{
  "n_layer": 8,
  "d_model": 512,
  "n_head": 8,
  "n_kv_head": 1,
  "head_dim": 64,
  "d_mlp": 2048,
  "vocab_size": 9054,
  "activation": "swiglu",
  "norm": "rmsnorm",
  "norm_place": "pre",
  "norm_eps": 1e-05,
  "positions": "rope",
  "rope_base": 10000.0,
  "rope_fraction": 1.0,
  "qk_norm": false,
  "attn_scale": 0.125,
  "bias": "none",
  "tie_embeddings": false,
  "parallel_block": false,
  "init": "normal",
  "init_std_qkv": 0.0177,
  "init_std_o": 0.0177,
  "init_std_up": 0.0177,
  "init_std_down": 0.00883,
  "optimizer": "muon_variant",
  "lr": 0.0155,
  "lr_mult_o": 4.0,
  "beta1": 0.95,
  "lr_head": 0.00663,
  "grad_clip": 2.0,
  "warmup_steps": 200,
  "schedule": "cos",
  "final_lr_fraction": 0.03,
  "batch_tokens": 65536,
  "seq_len": 2048,
  "doc_mask": true,
  "train_tokens": 494400000,
  "steps": 7544,
  "dataset": "wikipedia_en"
}
MLP neurons of a small language model. Each row is named by its layer, matrix (gate and up: input weights) and neuron, and shows model dimensions 0-169. Each number is 500 + 50 x the weight over its row's rms, rounded and kept within 0 to 999. Numbers have three digits each. A neuron's up and down rows have the sign that makes its largest values positive.
A block is one neuron, or neurons of one layer that tend to fire together. After each block is what it responds to, as a language model described it from the Wikipedia text at the highest values.

L2.gate627:459418548533549460538544502515539520394618488534533444593477601508502474452508548426496496483513470380505487616497483459548539495510524534606536511430587522481518401550516461467487465508473477595508542601563511528467595457557390498463487537538506527523499463479531539575512454537481530440439467519470531506483532522508574452475620406502464453446491455527461529447500547468572518503466565547538609518501483474536516580422516362495555578518562536509450619398546463580567435504499557550523494405462522527509562655
L2.up627:457400554420485388461445532578511472448547471539578439565458515409475524404438536469488468463503543458514466515513505588499588552413636541516575556435449547548498434480481419468450469518494475549486496475519557528502563528586382468510476567540496448581440470472516487492550529515524468473449466506450497527435410542544504459507489352466494475490536501468461542464468546483477526561498558555542558519507478504596543566481563497466563536565418591576494583527497463627525516456494432433502589414555550480418576555
L2.gate849:472602504496618596549533578411511478512561557515490423526429464467576488507462538535486400499525469438501535577474482559482452580470549512522515542486450502472557510466507455538452488341440523479553489475408503508496585506545452476434508423532573454578523556498542510556576525470510493512530525495526520458413461437377479584491468432507516458471646561495535607580517477450547562496606531447526543569524474430467471567522552436491494484477537416482565619503510524513507471531553457477515476453449482491469468446
L2.up849:506471535489621543529542490411534531523512507500453573465517549509499472496396583489444433568497471455481471555490502565480494609530516490470556526446415437467471515511526450464447461358526440490526601514488488425480649474507392557445400477539549458545445565511472496580575474504460538580523455482480495508539511500460525512519442461491526508459608458556591554564498519514546619455595502455546562585492485506465445488477512454458493495506444387489521621459454482455490452469483517507546532447473483443519436472
L2.gate1650:482542488496482457483420558495598479397499551445552522558486502534460534461536498502434454581491573508469546449564553528565531572568439454591517565551492487420493432459506436447542400501490386485425482438469481533436577480507504516429478459409505433538556474478413492480600492544449472409651551525503557499489489483461508534482486562512467471565509500555488455566540464503526572448538544394526493484487624501467546483450471429489563452436510506496605542579493478486452436477587447575532517459512519549477487466
L2.up1650:538621484564501508579440405509588468534560519394550493445494448538501468514475561480488498515454533600488496443542491535491481522422480570523462556481568455584613375441536504453523469470520442546527585478492582524448468410383585465466418493559437586421482568460442578515601460522454558461478511508528498464435476447547533523451431474490547486468574516535513490519556458495523506568576512443538586507435478460473530443489523434560535562481537509461468457522452502437475557516592439603519495446484512409523572494
L2.gate1710:527636551534633502562502493490489370424496528518470563498510543547529464473513387463450470443562528474480491499543509612556560453573487480537507498511410513444512472481490423471461510499448417466429449507530396411498520396538585406554408487509531394453476562605515442549495533523568561499533500527415478514359520535518636538463443439518550465502535465562498489540547454488516485576573488409467515479476553494566500478498472429515513565481458496481402519410443406396445591477441539477481505537520392459499488488
L2.up1710:471651546511494494431516484496435464476489493567589596499495522532554556501512484485421452483444521469535446490443407548560581480484516480575437473533419478534437562545604551484503614413446424584460559545529511446525385448486455526534477458427594456568480563540557429472566456460493492374482567511503553527454473528494485494364448570469557513530627536443503504574484487539529459559385575519543454479488450442540548492486505520550541519526499529508492529530500486553465445468535452488531500574528439589497512468
Split-word opening pieces

L4.gate125:432477439441483496468468458560568386464417483478510504410464553494534479565529466486503438535525509445512491516522530550566560535401461482450483448449473573499521519508464486557461564518476530418464465518502499551474477437453609449449496478460517502557424518488508479450517448454484565450513506522558512465489574465541503474481460531447515509449434494539523605575488474584489551560463515579483553488508415373442508550486459472587431454551575457523458560536528503549514550458516500465454465447500548524583457568
L4.up125:502515501591589461500479468455578520481491489554593529475487483460522501502455485562534492518433419412564495462431497455576485533533498518537606525543490567363511474590499622595583545481553548501502566532513483580517564475534549427463469464546529482428484532575458469501454496480469611509540471495493469587434516585554505417524530451549567574473477492438495501455439533436567545496473444482450537495472512536635551434472454438511503541511520559510441487446429535545403532479420506510529548524525539555575471597
L4.gate389:512504435538516561445452511475553470484568501382535497518501529553523570558467552430381478491490418449421495481458449490518545507493489492472589564540447543557499538542467528518517507495521552598506397431497473436577526584501432477548563435558554465558514532463439500475415549440553449451526568478492517504487518540456586604535521469536528470533482588513434446609505587543544447652529536412455540428467596502522521563436449445545517582434492507565526518487563476468519557542453453465565502529429428538500539465
L4.up389:506416516518493510494482496491457524487475489426559595457470388477550464485491548585488520490446503429565437499448464488512534547417464581490567505522466570485432465539520506476484524496481541501554443466510429430468652414423553506531549433584543551484499563477539483448557528579452361520453515406443511552406444474495454443563566524518458638562420511435511478540443518531549572529464472429416578518515501486534563531466387438552426469410483447511516522487503380511486493467551430511474557503462510588581418492
L4.gate1781:426536491420498528469515505552588551498514453538518573561401486521550451406599599511478471458566577480437468522521526485469532422542577427484530477507457477438509525550550493564520542560542475576539483501523542494515485521521505409482414489544495431408513495497493529521378501547577503469517480501494553437425517539480474515531462535470553501418611471562513557593460474532487479478615428510552458546521559504562432491517442540578483570499575527466538579485471423413464452479548474528556428517518437482615449469
L4.up1781:486491492463534524428526488407558495497520519536548563502400492585493467470365538543478610396518468478489574572469497548485433465490513515516539498503573521582501530497531431439487455456489427558432396541498533517571541477496495397440467436553552500497421506450475499531477562501628523366445511580497464467454512526414593575466480462589568473516469467576479431562467565460435566479506546534498587491506451482531473576495514483578547563555537537469348486541562482428444475540497501442493564564453387572468495467
L4.gate2020:433392508529503565489436525480541522498504533480446484507523595588490460525481623533533422486384476477566451591430495486586483479425483505553484519511519583547420483514616522432449475518539514457538508567526484498531589527480582473506536433511515494531388516494508504509463461490472558445537456507554496535509494462505473413507508468493547473504401495554413543500510479544523473492628494504459551555465438505490528552516497468523449497551539481471438556507515483436520460454477490580467463482482369503539541519
L4.up2020:519475469472557572487526487538491466560539483562521550546557568553463469472475546492562584561486527530518561572368496456491536584504501614524472468468481551529406411481535443553502510640532474539464440481454446506490487523413491432538491459497505511497522520590473463611509543576548487499455546522550471422446447547460412550503503564567601449425482497486590476537468532460482533533480450570506532504543477504537512599519441468512521528545511569560418505503556533512528526589455435619424519489548480449542450471
Chinese name syllable pieces

L2.gate11:532465505470542444503487480494567483565417419451590452516466528491495447432472512508539501516493541458619499554461516411484449504503489559609451544474552610442474548558519571498522536438421526471560462523508527546504400512530467518451522418487511404589477443534502504491511508489509533474519457389476454420556528406568424500488450525426492549579513452513514509518605532466492538459485495460602446453501419566452471501547581483480489508417529530588498580498432454481459469527495498484583470520512493556496551537
L2.up11:520664458510478459384544544455495335530505522505468583419364537473532449479528566479528423489570475647538529518575557495534518563467429533491569498525469428495471564481533559518479506481393561416513584538507463457524473429476556482436522509484489552487468502501512595536507458479610518511498476475420457513548538569520445594421493604475466512509475437523548466517487517457483481583493479568510471550487509583559452552592399542492527521545481512515510447407477544530517523518522536530491562474512480538466481497
L2.gate273:514475409447570524540443549432555516435504523548595446554460445482588491446439595448495484526536414573448438503457521498569455484424513502571571523547472569455518526503535454551438524525551513499475527497446533479542513517583529502514524555506551554427509499429514566457478473545473594531562504535502461469457530496405529515449447517464550538475457528439518462438536540485579602550450506480558611479540464489605441558426559481374519467543575567626459612455501522559442574545543480513518435549456502450563423450
L2.up273:489550347496480500569490530450619481609412517536495445501461494465476433548458575455553584533486545485522479495602513573499509472519472477582593448599530509510459518493515504559512466596499507399530534500504538552495449512518599517539478557429498513463498422487500451495453518492530461537511468500500486552541485456408512506503432468559530515557446468500459467527588527494584487441480475532558528467548451536499433557451482537579554599484478420476524484445514466453535476498555478510472435511443446434457486579
L2.gate740:474529407462439438503456452487528540446582522464539537425471462433711479425485542554514505451486505565517481595513486486452486473488467488518492443645439470552478528492465431462474483535420508489584517449467441498537529469566482444459471477510507456550513491549517477543403491574494468535505543423473363500518479517451463498483456462501536532538517475449528588483437521500443495567458572496480510530526535607538473521413513435450500491572492475481445499534451566434557515533472496515505491449503392453473524488
L2.up740:540328453465537545509471517558482467594417507521453402487466470527508446424506491487531455428532558481519521524602587459461521515513545506538454512493526497501424485458462529513576513523470531486481367536529581568483431568561464561507489607564572595452555536527513395530591523573457372453568518457510522599540500618432515651489399511528492481587437519457532380497575478486478609474471525438545446483515544532466544496447466489446546478458447444484473531454438512482481445453572589580449499427507464562481541647
L2.gate1540:481476483523514553523504463477488552513513531428502529412629503531555497551476497549518468488466575497492500557461514437379591474493493511502470479539458513434459548439523515539459529544506433392524466445566473492427468518536506492468485533526595441455423426512540441515490468478487459481536491440454471435553509527494524509515498507565524524465402478484577499590595561491582586457466469540552492460505458550454588502472488512547613512488494588504567496566587540489535483466546469535569467388390452494544552525
L2.up1540:493504474531495556501501465458511490591523551476524570428584510549632550549445529555508482566504538452556514566475510530486510498469478539552465406515451507384443507442511530515457543521529472424474494445600500475382448499537448491390488562579578424513500399489561457455466526535509427453571543492433524429509434498536522570480457496527518459475496498442634574484551555448515592433425441531548436513562498537469546470487480513571552509489468544537559518500522457504530409545517444512594478390412482459593472465
Initials and abbreviation pieces

L2.gate286:488456536441618557552476449518415580501509540572527467580528568544492459517467494411491462571433447524455530437492482558458518440537440546542525466506508459541449513644539585494497566490482516505462405448600538448391539523528599483477592504479522504514459607423472501466536532389562434469522533551429641465516456481588549520504465544453507534370509525475571515440562536429537547507553508528438545490505525576539486539491470528495397529473434526537498485500436449499483450563467490575443535518507481528466511518
L2.up286:565578496449493519515540462526402477456527526554497492531483557510457455510519570481516446532475495613520395524487397499516448527522483556525504489397490520590299503639500536467490451508580587500515551418552533545482445541596507499542624498537500472457451462519476437444503464461482500536481561598439457516477480574543546575437536513490611501482536516557539479466558583609613444489408544485501579511463466505505514575451477401504482478494572521558622540456484498490526457593490465468474525652571494573439469495
L2.gate480:490591503517468468462486484501380520478536479488503553507566509475420485531468558543519547608490545548507463417540484502430522473534498431505515551461425479556493522425589436514545460616487460377426444523487539419463481568518520401438512493460466444446547493475555468538475428564507435412409532513434557552536553578481521566552509617531534410593492526526543490518480471531568496508486448405554506592467477468547602449462566470505472579507511498469569544436487501409472472533466500553493480521452525497479474563
L2.up480:523520467423518415457511492483534522533476435508511464525468527460511520512508504529547487498439500469461610427499447494389466567581438555480416485481526457509457380500516532412526499602503497423515487517575622547500464496598459531456415571520489474439500475563546450510383453538496529426472533448429517417493578508515591531545425546427507456548492565471465467457568473547558492473551425542530489534422455476436503566484508555525514483489505452372482436489553572569556494486502500530475479476503461517398416458
L2.gate1062:498442481506583536436513445464525456492445531507476565519403568459444636437495515485553475542409529528506556511478458473452448525597422531444475482445360460464391542590480471426543462478536494475543479538513539477477509385635322605492481497391551518521447469438523450509529489526496582493499499497504518534470571470611465445463477521423589542527500552458505495472583579491620547509507483556544552426643531565474529538477581387466509460537492467593490460493457443472573465510464453502490486492431523525525479473
L2.up1062:501461494464457428596551514522537477621526567488470518551395520431547456448506587551541551618516510467546477437480500527425451535445522513483478487539467484562447473459482495571562465456576493550529480431482513507522571539552435540453550513498437512456506570488470511517482496462439461507406498405517457467516521519605452566509452459511612523531469535353556476466562467493504575513398473491496442599548345542518543556473545479587565426551437556617517427450479373500509502588590558452614481475517536512471515464
L2.gate1518:490570508441509531441439540496517474488521494509469538539446547447531453419484576423442505471525462464477489588496416467469478400603482444542528541468494464503429569460414459488461515524536556510513551497530519402522553576573427438544491542468572570522523555521484523459570457570495511522469461477470456442453571492617589473486434483518544495458462422497477410413504478602523570448496573391517430523475493458480448516494485445458461504546447538483486467480492471492466457436481529491465422441442597457557424549
L2.up1518:517471563508453484567469523493444465580438486499452527411466491404486508440483501540438503407531457512504476498481542445538531510589484425438566457435418497446440495470525454575442575476415479430585510514527465452559557527562352500421469517501555545507456517533554515504436472468402486478474507500391460412519518574532577522355535455549525534469504466481556460492500483540537499415530519467530402451406446496520555506468564490536470456498480510486489484513438501529549489454524512534486502479438461430485493523
Word fragments and abbreviations

L4.gate263:472509480538432476474443587491476505529456547459532411562553472530504479479398563465482493553401493480503522454507518539591487445454595574475475438377486454580549515512498487562381564406496555477485590442570437486571464530436488499507526433439513482525486577494433568538440497406530475473483549567487499506439527474571503498526428445548560487435507463513537538502503485577422444556503535523541425471521502538563559562486532472451476393482535505454669468491514516537417411512449427448505445547437433470604600429
L4.up263:459518395506533437442438473523530515482452576521520452491483408564556492557474440490504547434497414431478485486440537504504503587409529491482477506451534532463463489519473550425519555408449487437520644522510514533561463514451545543563486499448557494479516490559513428481566561437492494458569448514439611506540458479450563430494471516524516526578496426557473491547449411551484518604514425505432589577556523526449559515534360492502545466515508490491551436519461496482486478482509420467458481548536412493443579444
L4.gate362:422580453472438513467462413480518478588541541507512432454448495536521418517524454456508464504527503498537537484460525507518468415441579582511481562486414495490511461493412526391549445518501480503447633482577555557620590461430522549461531483496465510486488485491515505532555524517536396466514503492471464559502595525536532520478509644412422512515543450562504491573484495514536466443435523471479549514404614564521540502450444510454504560449540583511511530498423504476524465615506477490452571520502465512463560525
L4.up362:458559471415476449529409450545493492592581537442534492480449577532534555565412467522485513567573505506517406421505531558510477533510526460517530536531523573523523455510520442507472448586481480547454457392521464472489451496477426573546527436500400454509635466560526472465459456488422590510469517511607440479521483588466519503483509402463591527509538405516435545537549490469482450481569424493514517462497436494571495524455324533471389542462548464544430467523508453409492490523499502411458503505458508508444492544
L4.gate856:519536447538412537460564401492532438455417584483545606465500501419450548536465565543543516505594447476537519446500523424505532460447518469505541583469475491506466487477481534423573629493543437464432578476484473459557592552439440576430539453575459411544485572459508606488529513571502496525492486557480493516444545460533494522400551450585523458499617529452467482405588483527455594559488474450498513413469396565519468470473429519507496569544442531453504450563557578501412531557543540506418545524413510483484522576
L4.up856:472515468633483612476477479542539464590443463506490577423535507456427542413478459415532549552614419466546535447493499499497545507397510484492483536483552510500449501550450570428484515489494545551468561532525537512552562524446476539564576537488506436457523536588505516466517497589548521468520459541575446455435496501505456500636492475563525458564570401452458494497536489441563392556525526573458497476489399532470530500417349483515491600604520371467606474545489511548485358618422463474475565514491508485468546583
L4.gate1017:522604493510472526494550475604517478545576519531491521489476608537532439526485506515569477412472446570526464538503503545502462474546507452504463568522571596560488466454444509519509478547476552510536608531512498530487447507491540526445478491456502500500623418490445444494510377488451422592393540431672438481456557516464510614539495490541492483431526480503463479438576507544531499500508467484531525505405510532554477638448538529480501585599578404582471462411475588567469544438497490450478558517429565554489519507
L4.up1017:494552499520571523429500519482491494565528458420442344576460523486499358502541563576480534439583508471420570588456554538595496537492527538460483535550581430539438445456478530506503486490489503527539544438493487426589549476562461504410557477560425547435510448632475494498517558565495411564496505505561517591454426446420521419466565418450537512538522528529577519392448492544518531487403510502492465493434530616573547521535552504498511526554477492428466449457442439585541538433612555538465463468517506430535476521
Mid-word vowel fragments

L5.gate2007:460555438444491542510461422513516519599551487436492498510537584560484470533562498504477503475494542542493462516452476513613494497572438479506520484568475588589485383534468493545477554490546435514442419525590486391571514509489490469480510573565510525488473560531453527584450568521480455568502548452461440457369469569432507541466485510471545477475576496450511493443446539542481443485582527594429486459496535520562524561455509596475499526562480555508453549466473509548480589502442532517430498419364476533572571425
L5.up2007:550539482510436432446495474503506527572444613503492561456471528532465537538483495543511551395487448512532484530459577620512503486423495523571463497532604540433552542539456587524571363492552576440544479420473490525514493464513399508431471491524496474501421546436436538502466463572365446562462470515519479494556458519557450474561555532527509525449497414552556539521518481465481535438451438452580501520598580512610516456501487463506500541389509579607463520523457482452497512409450481409506665436443558505529530512
Name syllables, passive verbs

L5.gate1742:511576433528426487472532472589419401461482495448501416527493591544535563591528494471494510465522493417520499520492508491551535533448527472557526540489503498391495541477509515573409542401517516590522556500468351485599531598449492533424454400574505480408459583484523514512563442520455521471440513511460553451507430587523518447531524544502469464470526481499521493472415586497587447415380433542561425505485603504500481500524400571474461445447502490551507481513524465511443400428528473495480551440491506485444487581
L5.up1742:530532546428430498513501466487466485596554460599464509622535435465489477588468511561386493560496496550521465426622513548497489497563462577488470588481459482548471492477478508438512575455569493502509522489512497396509488584611460514501456547573425418490515461489434399479493496587540420627460625467453523415589494444502498572508415515482481499559427461484488499491509443496504473479517481413618496555455391450452533630463563539542435420537458376518519409539452449537511567576434457552478408553497415524441469567
Organization-context tokens

L5.gate99:536357580533484594486457556527585464425555486495502437529482527498468489486478486528478478438541395473539577455487566514441564361590453609524517502543506406523461492440532461493464411460498455476456523492584575454504535527523574499601473506486469490535426441524494504390474425513475510644484491579479536391522540466540603477576523415594565449516444451511495546471442566469531482500555503531560532418502504496419480499559506535459556473549480485520458618425430488500547529477426616496425539408546399450557551521
L5.up99:414487518520450474568506457449574485481545512527490429453549483534473494511483553504570443493516530499532590549401588412441572484590493561478506562512541456562452471363519603477498475516491462575536459535447474451536454514494490433576543490442601574524475507570561514483384473483496518618481426572486519476512575502553461559569465533492486525476493463453545474525513477544527495503469480584530467539616478463586458445454402472467546520489409513581432474478496501470663484402512532596512470518529493552535516545
Single capital letters

L5.gate126:433429551515484570585402482468460487604427525521416488452498425477466450559537518480523592526578501536542522543517432492483594410433507459633488575367470412556474596475429474536488470535502500481527503465532427395489571480562555582473556498523552476465492581473490508621477493549440495509529440467547484507443500538487491551465466416592479488549501551464508528494466479511597458518467520542449509532430527534523537529430517423484519421504459519518486534488527522476447544553577432536551433474418475495515598379
L5.up126:481573452515505473508478518413521526546437489519581425498439433533452432432475533556560506625541450534490520577509474457532504497381507481508485505468452495510569567420521586431553620533504490431511434474499540442453448526562538578513484476541528513566502466431500434537508533581377557475511553484540389462464398582503551526473428507483518509581487523532454529535521504578480519414436583444526476554496467526561448509429498446394488521417461598462550501483550570389439528516570377545530476513452471473519521391
Mid-word fragment tokens

L2.gate651:534423460448519551479401476404499545444523477620476462512580459422567452464529538398471500560517434430530522503595500507566528534428487503515517424501492521556527524436515486504466511499504601504394471564472424588471594505600526445488478464516536447532438501413504387457487567482560546429539446475561541497466494488533519534579524473516469498507521478431446519557382480572436478520466463432495556513478535391608559531432470463508541566550525495558435539431425465528477539488406516524560506578529556552528495574
L2.up651:421465442543485611437556514463525454470466495578546555549513537522519479433543516491514595494525444508473588483554525446540524532433596553588546448565491522551450530565531515559491559488503521505469433560547439567481485539582570476435575528531560525470492428528462509529424547552556549549561500552507493491491493499558499439417508588405553479468483528524453534545416466563477448439517519482466420542542495368550482553529530512552483575552474457500398480399488494510492557512508506534420468485500506521519385575
L2.gate1368:454472528485553441440511510474502475433476496526450546555420506478448434534516529477471577477453478485472469457463498563467598559527569567494578534418494577517589551560445472479463541553509543547522489537502454450522540527439509562543517462446580499537607469483559488465350456479466560503518486520476411483490440567471531402486450532420604458506512483425477487625462407462550479441509486513427464531573560540502408538512493505494455532517495460529524490462493476537467511561412493428561487482542593588541531371
L2.up1368:479519502491472453545488500548462443480534432547499482546424469573449594545501518556548535457479460424443515434548461520570468583491552540474428505399528627550542505533459530501489489499538523581543433397458538537517479480426599503585522493498442508456465596554463542615403473499460497513428500540471425500446438531546538468574570616501481490473487471469401501519474547550453447411499426485476421629454539498519501462567478546477571466412548501529424405481506419468425540469438518476515497472500514475537509554
L2.gate1740:514489477465574565455543493505532541561525513530555518544578565578415493460513529444491523549551442512534467459511444558524480501515434432497486501540506578525483504525507545455477425513379557536553496424546447522442561536569536461513503533477509448514470513386379473517449537484555537464492585545469513424466452589509472484474467510428461597428497591440475471520508493457420491439487552434399437561462620557450536507491471494514531472478554607560467549434514431513528558494487629545515454557607443554584493491
L2.up1740:541442478407540604428545510496462525495489415619594480510531499567344460481482648452442493478584485525541515398517548476560603529503457478496549485577496613504463560538615510577442566525402521550536461429554454491456535471521560484537476487480484500480512514469354435547460493497568458510506541491499513475492478494480514468449468456406535550504481602511474451517478458478512468430555518447452479514555527555551505551497509560526464488532464559556455607499457366516480579559484557535482501478576561525536437497
L2.gate1976:428490579507492453396590449506469493499330436548531447590488517538471514524414496528566444513558522422486508510477510533563385561345518495515514480556586480477523576578546530473417558496400539528528555521470517576474429524436493484487510546503642480534574538516468477498517504550499510546455468511460479547542518523470456477390560537520522472469585503412570466366543481570515463536496491527541536560533502462553446485514609409502493554535454451488412478457404410508400436488527465440428384548518573569471475457
L2.up1976:586453489505649467553511543528516476507509539509503512462428503477485443454483380493489529478426503516504452499506505535617548416423568560512432470530476458442429595385474540507571538515409480479607499462512449466470484447529524530494457445473512516473541504533533581515504527502423548506577515538560504586476503450462539390567533496446506499561517526458513511443486500538434462550598534424510525554535538481481539513441358493520492487592634475479530497537551602460514472446544520495591425560442555483422565537
Mid-name word fragments

L4.gate55:508528450507471475463563520534487480518476512458617504502440533553469459528480578514486556396444515466495571472518621601527568434452442475519458562456552432502566462398608475583527420402519470533523457470424454511598562474525444474514524466495496414538508514505455504530461484574483391487472509555429457617465486502515439503492489416508504505457477565573509508512501412563439525479562405393475511498457479506458440537481500390462453489495561483547543539475499557528529455557538514509526471545506543539451527497
L4.up55:479503525519522506528501545434475488457552471445475484483449467575555514531490501544515538546542441553540593483514495587392506448484478501513598450450438463526516462457453551491569525622455502485576520512507535530562473502485408522519513510428633501532486559572500498448472561596467420498485435546525436481417556532603481468629467481505480536548519473490522509563508443563470542436486472506548513458537436479473549498431452504550618482565547498439424521490529507569411507475545526496442411516516464620601469421
L4.gate1728:567497435465558448501511585498518472485431426465499513460487557491506456470435561465487578475537430437516550550440492588503521482475569489413596590526447453577452491388586577501459591445464522558563535419448471556520560520600526468491485410631456365432396500486478500502486538468417475469516446523539458532431522479473515542545525542548527582460442605492490489475536535471530566503475504607387510472502597522535516522460516473636553596471544460501487369514368561510534557529420586590444459500456485577436537476
L4.up1728:597569544459609518430477501471453471479541545469522526500524546493468446464505459466447539522541527519527516564581559524515520568499599560528482491500524509501472458511569531373436414535485526494490483558520537444573501454432512460526462531487469483538437483468605458469472503538554492502521490515554503497570441466420571521450587491509501631485472422445544474522374578509598469518506439464492506460469551469459512499457511444445487512466493476468465419574507501531488479419452515511527510598488486445458480480
L4.gate1843:605470450501491413505540534469454408447529456454494522553492469538547460515523457492500541531494497471468507510513517494495459545460482572477510480541560526534495434441503491426489473565503457466569586475498398511556476533457486533432425539459495501579497473526527477398522416544426512537419541525542465558468570556469508540522528480491627618459473551531475521422455513452540554517531429475520458465582478674625431484481495546509464492489530538430522512441453439455495453483511479523441501542530444544504501461
L4.up1843:408505437471496414545476498456524565439523392430434533616538467501438469521446597423501478544514504432446536430516490483372446504581463518530567431500528455515519468469503496562428560474472458532502496468449515500479410492510532436485514531544529460529563510512505497436456516494449546536441520609516485544511577526447506533531504463474420611537466492496507455599511587497409527524558560506477490582468517505525393628516489446523513598571480452471453551463520470551469517541563497526457563474440519407546429575
L4.gate1915:475410446511551447535527497425508514410455456414579562546492454492490555400519485424511514488482626516544452513459452504454540468501467458521566473586586512531506512500391443545545435418490479382485466454466468476472532534583507481496470493527460518486503535486481486530587511559511595502460562564463532469460522481595479466542526485514476646528480532545485535401428447539577530531489445502571486422484530523496557497589462400444403539433520513504500541491571470440415436463543493434521453503482544546514406506
L4.up1915:481570428623467532470449468566443446491442475518511552466599524499598479498571502462556501480572516438543505472514436513489504490460462546540510507528394528453556508516526524499503442518485450483497466508509492499525573568428459518485475457567505580579476520493464420452507405399442522531502518440511500508558636427497579548552533468529555560553396476472423484526406563432657515517579475400569532497520513472469490565578440469452419519467470471597476536499401557509561546584575501515490488444451564475539547527
Inner acronym letters